From a checkpoint of a small transformer trained on Wikipedia.
Architecture: RMSNorm before each block, rotary positions, no biases in attention or MLP, untied embeddings, capped logits.
MLP neurons of a small language model. Each row is named by its layer, matrix (gate and up: input weights) and neuron, and shows model dimensions 96-191. Each number is 128 + 24 x the weight over its row's rms, rounded and kept within 0 to 255. A neuron's up and down rows have the sign that makes its largest values positive.
A block is one neuron, or neurons of one layer that tend to fire together. Before each block is what it responds to, as a language model described it from the Wikipedia text at the highest values.

Responds to: Infobox field line ends. Line breaks (or a closing parenthesis) ending one "- Field: value" infobox line before the next, e.g. after Length, Students, Height; weaker on mid-word fragments like acc|ess, sm|all.
L20.gate152 [100 111 141 152 142  87  96 105  97 146 113 157 139 162 159 128 180 128 127 122  96 131 112 103 112  95  77 182 122 136 113 107 115 123 108 129 182 144  96 161 110 119  78 119 142 136 115  66 138 128 133 134 131 157 136 118 108 114 133 106  96 161 167 137 154 120 143 138 138 176 123 122 143 114 127 128 115 125  82 148 152 163 145 179 178 117 128 159 145 145 100 113 117 136 131 121]
L20.up152 [147 116 168 113 136 134 153  99  98 126 107 163  92 151 123 115 113 118 113 105 112 123 124 142 151 101 197 115 164 122 121 162 168 125 129 143 144 174 154 105  97 128 131 149 104 126 114 110 117 151  84 115  95 102 108 106 138  80 133 151 120 149 176 129 113  97 185 119 162 131 135 144 109 128 139 121 159 115 183 106 103 148 139 154 111 147 136 157 130 112 103 141 110 129 115 167]
L20.gate220 [133 110 117  84 130 158 104 142 113 132 135 121 113 115  90 104 165 149 118 164 101 107  72 149 159 100 149 104  87  88 109 145 144 108 138 141 131 126 170 119 133 191 128 112 121 116 142 108 129 147  96  88 124 100 137 134  81 106 162 115 115 119 114 142 143 106 141 112 152 158 109 103 101  89 149 122 129 134 140 137 148 132 129 157 120 116 129 123 140 124 173 149 118 107 126 122]
L20.up220 [ 94 128 142 144  89 112 137 105 137  88 102 137 102  93 129 135  96 116 108 132 140 125  98 107 112 117 155 131 103 143 156 141 173 118 140 135 135 142  92 139  77 144 140 138  90 171 147 138 112 119  96 133  92 126 135 103 137 106 110 139 146 121 129 145 136 171 124 117 168  78 141 188 134 102  92  95  78 125 114 147  84 125 120 128 152 108  75 126 148 131 111  61 127 138 124 104]
L20.gate315 [139 122 125 163 118 137 132 124 130 100 146 114 130 139 173 125 124 134 136 172 121  99 126  87 136  96 122 144 134  86 155 119  75 119 134 162 147 107 130 127 140 143 144 145 110 121 164 126 127 115  77 168 143 109 149 128 121 110 122 126 124 146 178  99 137 120 154 149 143 120 154 152 111 121 173 108 125 119 169 168 139 153  90 150 169 112 115 103 126 168 128 120 113 133  91 174]
L20.up315 [161 157 103 106 126 125 145 139  91 109 133  97 116 133 150 128  94 126 145 124 110 134 136 102  86 103 132 177 164 156 120 115 106 144 142 143  74  89 110 173 177 100 162 130 118 105 129  94 132 163 167 145 194 108 109 159 101 102 138 144  92 103 134 135 178 116 156 184 155 112 122 132 164  85 128 159 163 111 148 190 164 148 118 150 128 115 105 168 125 118 115 132  96 144 130 138]
L20.gate322 [ 91 108 147 115 115 155 124 106 158 109 130 120 125 116 110  72  97 149 112 122 153 104 107 145 114 118 125 182  97 148 103  97 129 165 125 103 164 158 123 153 163 117 109 102 135 123  98 117 117 121  66 139 182 101 130 140 117 138  96 116 164 144 133 166 115 143 162 151 126 145 128  99 168  97  79 131 123 103 148 167 111 174 111 102 170 138 167 147 188 124 130 130 138 117 126 100]
L20.up322 [127 100 130 118 112 112 200 137 185 112 139 151 113 138 165 108 111 146 122 144 130 118 113 154 117 142 115 125  73 139 133 120 109 169 117 168 153 134 133 146 160 116 129 115  74 132 136 174 149 143  76 105 116 130  69 125  71  88 142 138 154 127 135 147 105 135 108 138 116 148 118 122 134 166 129 117 146 125 131 140 136 157 148 127 127 100 128 170 133 122 129 102 136 157 116 127]

Responds to: Infobox field line ends. The line break or closing parenthesis ending an infobox field value before the next "- Field:" line (e.g. "Genus: Daphnella", "(EDT)"), plus weaker mid-sentence semicolons and word pieces like "old" and "emb".
L6.gate19 [152 119 145  95 173 114 126 143 121 139 136 108 119 100 131 131 106 145 148 120 135  79 115 129 108 164 129 144 178 103 136 126 126  91 117 134 126 122 142  95 154 154 137 120 120 158 135 107 130  81 112 198 124 150 141  94 134 150 166 103 131 162 129 116 126 148 141 139 152 146 135 184 124 140  97  83 125 110 166 150 122 126 163 125  98 145 129 145 152 122  99 115 121 103 155 113]
L6.up19 [131 138 157 154 149  82 101 140 124 108 138 137 114 148  90 161 122 101 154 125 138 108 133 115 106 139 117 150 179 145  92 102  88  94 159 152  81 143 151 146 116 165 148 112 129  67 146  90 113 138 142 137 134 143 144 102  87 141 189 129 114 140 126 114 136  99 123 140 130 123 109 103 133  96 123 146 122 158  92 141 127 167  82 127 135 145 120  94  94 128 121 143 127 103  80 119]
L6.gate292 [153 147 163 158 144 165  94 137  91 109 139 170 138 133 117  89  89 137 138 110 137 114 148 158 157 171 129 111 153 113  87 128  99 129 123 122 135 120 163 145 156 152 133 120 128 141 148 126 118  47 151 135 134 129 144 103 105 128 146 187 140 136 119  85  91 123 131 129 128 135 103 121 143  83 100 126  77 122 132 162 101 152 114  98 144  90 105  80 127 139  78 109 158 125  92 108]
L6.up292 [127 128 145 147 138  95 128 128 124 113 144 124  81 148 118 168  97 123 114 127 119 106 115 104  92 125 112 131 130 109 163 110 106 150 137 165 165 139 116 131 110 139 123 175 126 138 116 156 144 132  99 149  95 132  69 101 135 115 162 115 121 157  98 136 116  90 126 146 169 161 119 152 155 167 150 124 122 123  83 128 158 103 143 128 132 130 141 159 111 140 120 110 136 101 141 163]
L6.gate343 [147 103  85 184 125  97  84 101  88 112 157 100 118 160 152 145 150 161  98 142 109 119  78 103 123 127 109 118  92 133 101 153 136 127 140 110 154 175 132  81 117 135 117 145 105 143 148 150 148 142 124 142 141 163 119 116 151  95 141 162 112 132 159 147 106  91 123 113 107 130 167 129 132 150  80 122 153 149 108 102 135 138 130 111 151 107  99 112 111  89 136 144 128 148 127 129]
L6.up343 [161 119 125 154 160 109 116 119  88 126 138  96 124 193 109 152 118 150 134 118 148 114 103  81 102 148 133 127 155 141 111 147 123 108 138 167 136 102 170 126 118 125 112 163 142 157 146 142 105  94 150 143 123 173 138 141 133 102 139 118 140 113 130  92  59 117 110 109 136 148 127  98 135 133 123 108 102 104 119 129 144 103 145 142 100 145  89 128 104 120 101 114  96 121 133 121]
L6.gate544 [131 146 136 142 154  91 139 148 111 137 131 137 116 109 117 111 184  94  94  98 119 123 137 136 166 109  97 125 134 101 159 149 162 151  97 123 128 161  89  94 131 108 107 137 171 153 130 126  87  87 128 121  99 148 111 128 175 149 184 197 107  81 111 159 130 111 134 131 147 119 165 147 149 138 121 133 151  95 146 142 138  76 148 109 125 122  87 144 127 143 120 139 141 123 141 128]
L6.up544 [132 118 144 126 112 175 109 189 118 103 132 184 147 128 142 148 119 115  98  89 132 104 104 164 134 139 121 159 189 129 140 110  87 110 130 120 115 182 107 106 119 148 145 111 142 182 114 118 138 112 126 123 115 142 116 131 123 116 134 171  96 124 176 117 169  87 154 140 142 154 130 144 142 134 144 135 133 112 107 139 140  92 111 147 169 120 163 154 157 141 118 163 130 127 101 134]

Responds to: "he" pronoun and fragments. The pronoun he/she starting a clause after a comma or "that", plus "he" and similar pieces inside words and names (nephew, Matthews, George).
L20.gate1 [150  89 121 104  93 162 137 119 149 174 103 111 146 116 124 116 158 139 159 119 114 153 107 154 111  91 122 124 125  99 128 145 140 112 131 114 119 134 113 149 138 162 121 100 155 130 171  79  84 150 121 134  96 125  73 160 115 103 124 120 102 116 136 149 108 156 149 126 138 135 128 158  88 115 115 121 171 110 147 150 142 101 114 123 152 116 105 128 112 148 141 140  93 161 122 151]
L20.up1 [112 143 121 171 136 138 123 124 122  97 152 112 133 113  90 111 172 144 158 157 132 102 134 146 136 132  85 167 146 131 109  93 127 122 138 126 160 133 118 111 140 144 107 165 130 108 143 146 102 113 126 123 123  68 114  97 106 164 135 150 144 125 108  99 126 128 187  75 151 125 139 133 168 140 126 107 138 133  96 135  99 135 104  93 137  88 134 151 134 147 115  96  94 113 113  99]
L20.gate4 [141  92 141 179 149 168 120 103 120 131 138 105 120 105 140 114 148 144 166 117 112 105 105 151 133 161  94 116 144 102  88  79  81 157 111 143 120 117 145 101 126 139 132 131 127 122 166 150 108 157 140 119 127 127 118 122 102 167 154 138 119 108 179  76 188 119 120 156 138 122  96 152 117 168 151 116 159 118  95  93 136  89 136 114 152 148 176  94 146 131 108 150 104 143 152 138]
L20.up4 [128 109 118 165 159 161 128 118 132  86 111 148 138 104 115 175 166 127 189 140 135 122 134 131 145 130 123 147 166 101 117 108 146  95 125  97  99  50 155 104  97 134 129 144  95 133 167 128 118 137 132 136 132  84 133 158 179 114 109 121 130 125  93 133 124 166 112 131 153 168  72 140  88 152 118 165 153 129 103 121 135 105 140 173 102 121  88  89 160 122 176 143  89 132 145 151]
L20.gate6 [178 141 121 124 154 101 102 156 126 123 134 126 119 102 152 154 146 133  85 134 154 157 127  78 152  90  96 108 120 142 142 136 110 119 114 131  95 124 127 113 129 118 163 106 133 124 158 157 150 155 161  98 139 138 147 156 143 119 155 104  99  84 124  94 121  94 106 158 153 166 103  94 168 130 171 143 151 100 110 156 126 106 119 160 109 144 133 151 162 139 153 154 121 146 125 130]
L20.up6 [150 179 135 133 157 157 118 156 149 131 136 171 181 110 132 162 132 115 144 127 171 120  77  93 174  88 126 137 130 121 127 139 101 178 198 134 108 100 173 114 109 131 116 131 141  94  68 159  93 147 128 114 125 140 126 109 132 166 111 161 128 116  94 173  99 103 107 129 132 137 106 140 107 127 121 123 122 130  73 144 149  63 118 129 164 122 134 127 155 141 121 138 107 165  96 160]
L20.gate556 [158 111 126  99 136 125  96 106 155 137 132 100 147 169 142 163 148 127 168 143 104 137  77 112 156 115  68 134 151 132 110 143 131 127 101 119 110 126 180 135  93 117 125 120 133 170 144 116 101 155 129 107 159 150  99  65 102 115 137 150 127 130 157 118 138  92 132 117 158 110 141 114 115 139 165 142 130  88 151 113 163 143 142 148 131 127 122 175 111 119  97 120 136 115 102 169]
L20.up556 [141 110 128 136  72 133 138 181 146 144 137 150 107 140 132 141 122 112 146 112 130  91 104 117 135 163 162 159 150  89 119 132 159 140 172 122 156 108 151 101  79 135 171 116 136  90 115 101 131 107 139 147  88  81 106  73  94  80 162 125 127  85 132  74 105  79 108 119 127 161 129 132 110 109  77 144  89 121 102 112 125  96 116 169 114 126 128 147 145 183 148 147 124  80 118 129]

Responds to: Mid-word fragments, list breaks. Word-internal pieces such as ollow in followed/following and oc in society/associate, plus line breaks in spec lists and was after subjects.
L4.gate409 [112 124 170 121 119  78 100 107  82 130 132 122 125 135 106 133  91 122  97 121  96 130  67 119 134 128  61  90 164 136 127 129 135  95 127 114  99 142 136 131  95 135  93 104 138 170 120 101 137  37 131 127 100 119 139 122 107  95 158 119 139  99 137 124 127 123 123 160 149 151 121 161 146 127 166 115 108 124 104 116  96 146  97  59 116  94 147 111 141 120  76 148 131 126 141 124]
L4.up409 [136 137 153  81 106  89 118 115 105 144 142 154 135 139 112 133 141 143  96  97  99 141  91 125 119 154 111 121 181 126  98 156  92  79 137 138 100 163 136 151  77 122 127  90 147 159 151  95 163 110 133 138  97 143 113  99 124 108 196 107 147  92 154 118 160 125 156 158 183 140 137 115 163 141 151 111 110 148 138  79 140 114 125 139 117 146 108 111 126 126 155 136 117 116 126 144]

Responds to: Clause-opening pronouns and fragments. Clause-initial subject words after a comma or full stop, such as he, she, who, but, also, plus word-starting fragments he- and ro- (heading, roles, rock).
L4.gate516 [160 106 150 103 101 154 102 165 144  40 122 127 134 109 104 170 120  94 115 123 104 123  87 174 145 114 149 129 140  68 120 147  72  99 126 132 148 150 140 149 122 120 149 106 107 148 147 128 117 104 115 132 122 107  76 139  81 132 136 112 123  84 149 145 113 110 147 117 141 139 161 158 131 105 128 124 156 136 133 143 108 141 119  77 117 101 144 146 174 144 148 161 135 188 137 100]
L4.up516 [142  79 121 120 116 123 102 139 122 106  79 179 186 134 115 182 104 109 105  97  77  96 108 151 159  79 138  95 128 164  89 160 145 148 146 152 123 130 168 113  86 139 134 120 144 142 159 116 142 160 125 127 112 123 128 118 146 138 173 130 129 155 165 153 132 101 111 113 157 173 122 134 141 119 118 124 153 114 142  81 146  92 141 112 151 145 106 131 142 147 124 142 119 119 136 128]

Responds to: Pronoun "he" and word-start "he". Fires on the token "he/He" (often at clause start after a comma or period) as a pronoun or a word start (heart, heir, here), plus "has", "she".
L6.gate130 [139 170 129 120 127 119 124 123  87 115 166 107 134 115 133 114 112 137 109  92 168 120 118 146 110 117 146 143 150  83 111 147  59 106 139 155 125 132 115 128 158 150 115 147 103 142 181 116  97 141 137  98 144 146 110 153 129 123 119 152 146 115 124 109 108 144 120  97 126 117 108 110 132 119 122 101 123  76 168 141 137 165 136 144 168 124 112 153 118 146  91 149 127  89 111  96]
L6.up130 [122 163 151 140 134 116 121 116 112 124 156 121 117 121 131 104 108 154 119  98 151 111 117 178 143 143 124 117 128 101  96 135  99 123 127 164 124 148  99 152 163 181 131 143 101 150 168 140  88 127 130  82 121 132 145 154 114  83 138 161 172 110 113 136 116 113 118 111 116 137  91  76 114 126 158 108 133 103 176 130 134 161 133 139 160 100 128 169 112 153  93 126 117  81 103 110]
L6.gate371 [137 126 131 113 106 134 155 142 129  88 169 118 117 114 123 155 126 125 165 162 147 116 151 133 124 117 121  94 174  78 175 110 136 132 139 132 148 120 146 181  94 134 161 119 112 154 115  98 129 174  61 154 116 146 112  66 134 117 120 128  83 151 111 110 103 140 112 122 137 114 135 180 107  97 149 132 148 111 135 141 170 145 144 109 114 115 131 105 118 141 139  85 127  96 181 162]
L6.up371 [110 124 133 148 134 101 122 120 175 177 161 131 144 184 145 148 108 118 160 118 145 101 123 153 125 160  98 142 109 113  96 151 128 133 158 108 127 138 176 145 132 128 171 148 112 148 150 152 105 140 141 149 110 119 119  87  99 105 154 147  75 131 112 102 132 142 133 141 174 112 116 106 108 113 147 127 147  94 156 120 126 167 138 149 159 170 160 141 121 102 144 128 117 110 124 106]
L6.gate543 [134 126 143 118 142 117  83 138 110 147 117  96  92 104 110  98 163 142 124 119 111 122 137 105 138 131 136 141 117  92 113 130  87 134  89 116 103 134  99 109 142 156  95 145 144 104 133 125 107 107 122 135 126 117 145  75 169 193 158 110 150 162 113 155 127 114 125 106 119 138  91 132 144 126 166 140 111 126 175 129 132 140 183  86  62 134 149 116  82 105 123 114  99 144 118 143]
L6.up543 [135 135 181 116 108 114 174 102 142 143 136 104 126 114 145 133 177 135 128  87 116 125 124 162 154 127 124 124 115 108 100 111 152 158 140 114 127 157  75  94 189 155  94 140 155 124 138 128  89  94 138 133 106 106 115 103 139 132 147 126 136 159 137 146 132 118 177 139 138 119 111 112 146 141 158 116 145 129 155 117  92 115 134  79 124  92 143 131 126 129  96 134 130 103 115 116]
L6.gate571 [147 100 156  97 142 143  59 138 181 160 145  93 159 139 156  95 152 142 158 156 116 152 137 129 155 116 139 127 105 155 118 105 145 129 122  74 127 161 132 170 146 110 113 111 161  72 139 143 162 105 103 158 137 123 110 104 147 143 159 116  97  88 145 140 135 118 118 155 188 144 154 109 164 102 131 130 121 151 131 123 115 130 133  93 151 131 136 134 132 134 142 129 132 148  86 127]
L6.up571 [134 114 112  68 147 136  94 143 143 111 130 116 162 129 104 131 182 159 159 117 130 126 140 153  95 151 152 160 167 122 120 135 114 105 130  96 130 103  78 106 145 154 132 128 139 168 114 131 157 138 100 137 107 140 150 129 127 163  97 141  88 124 123 136  84 129 168 141 108 111 162 120 127 127 126 118 126  92 181 128 166 101 121 120 134 124 192 116 155 101 115 143  89 144 107 171]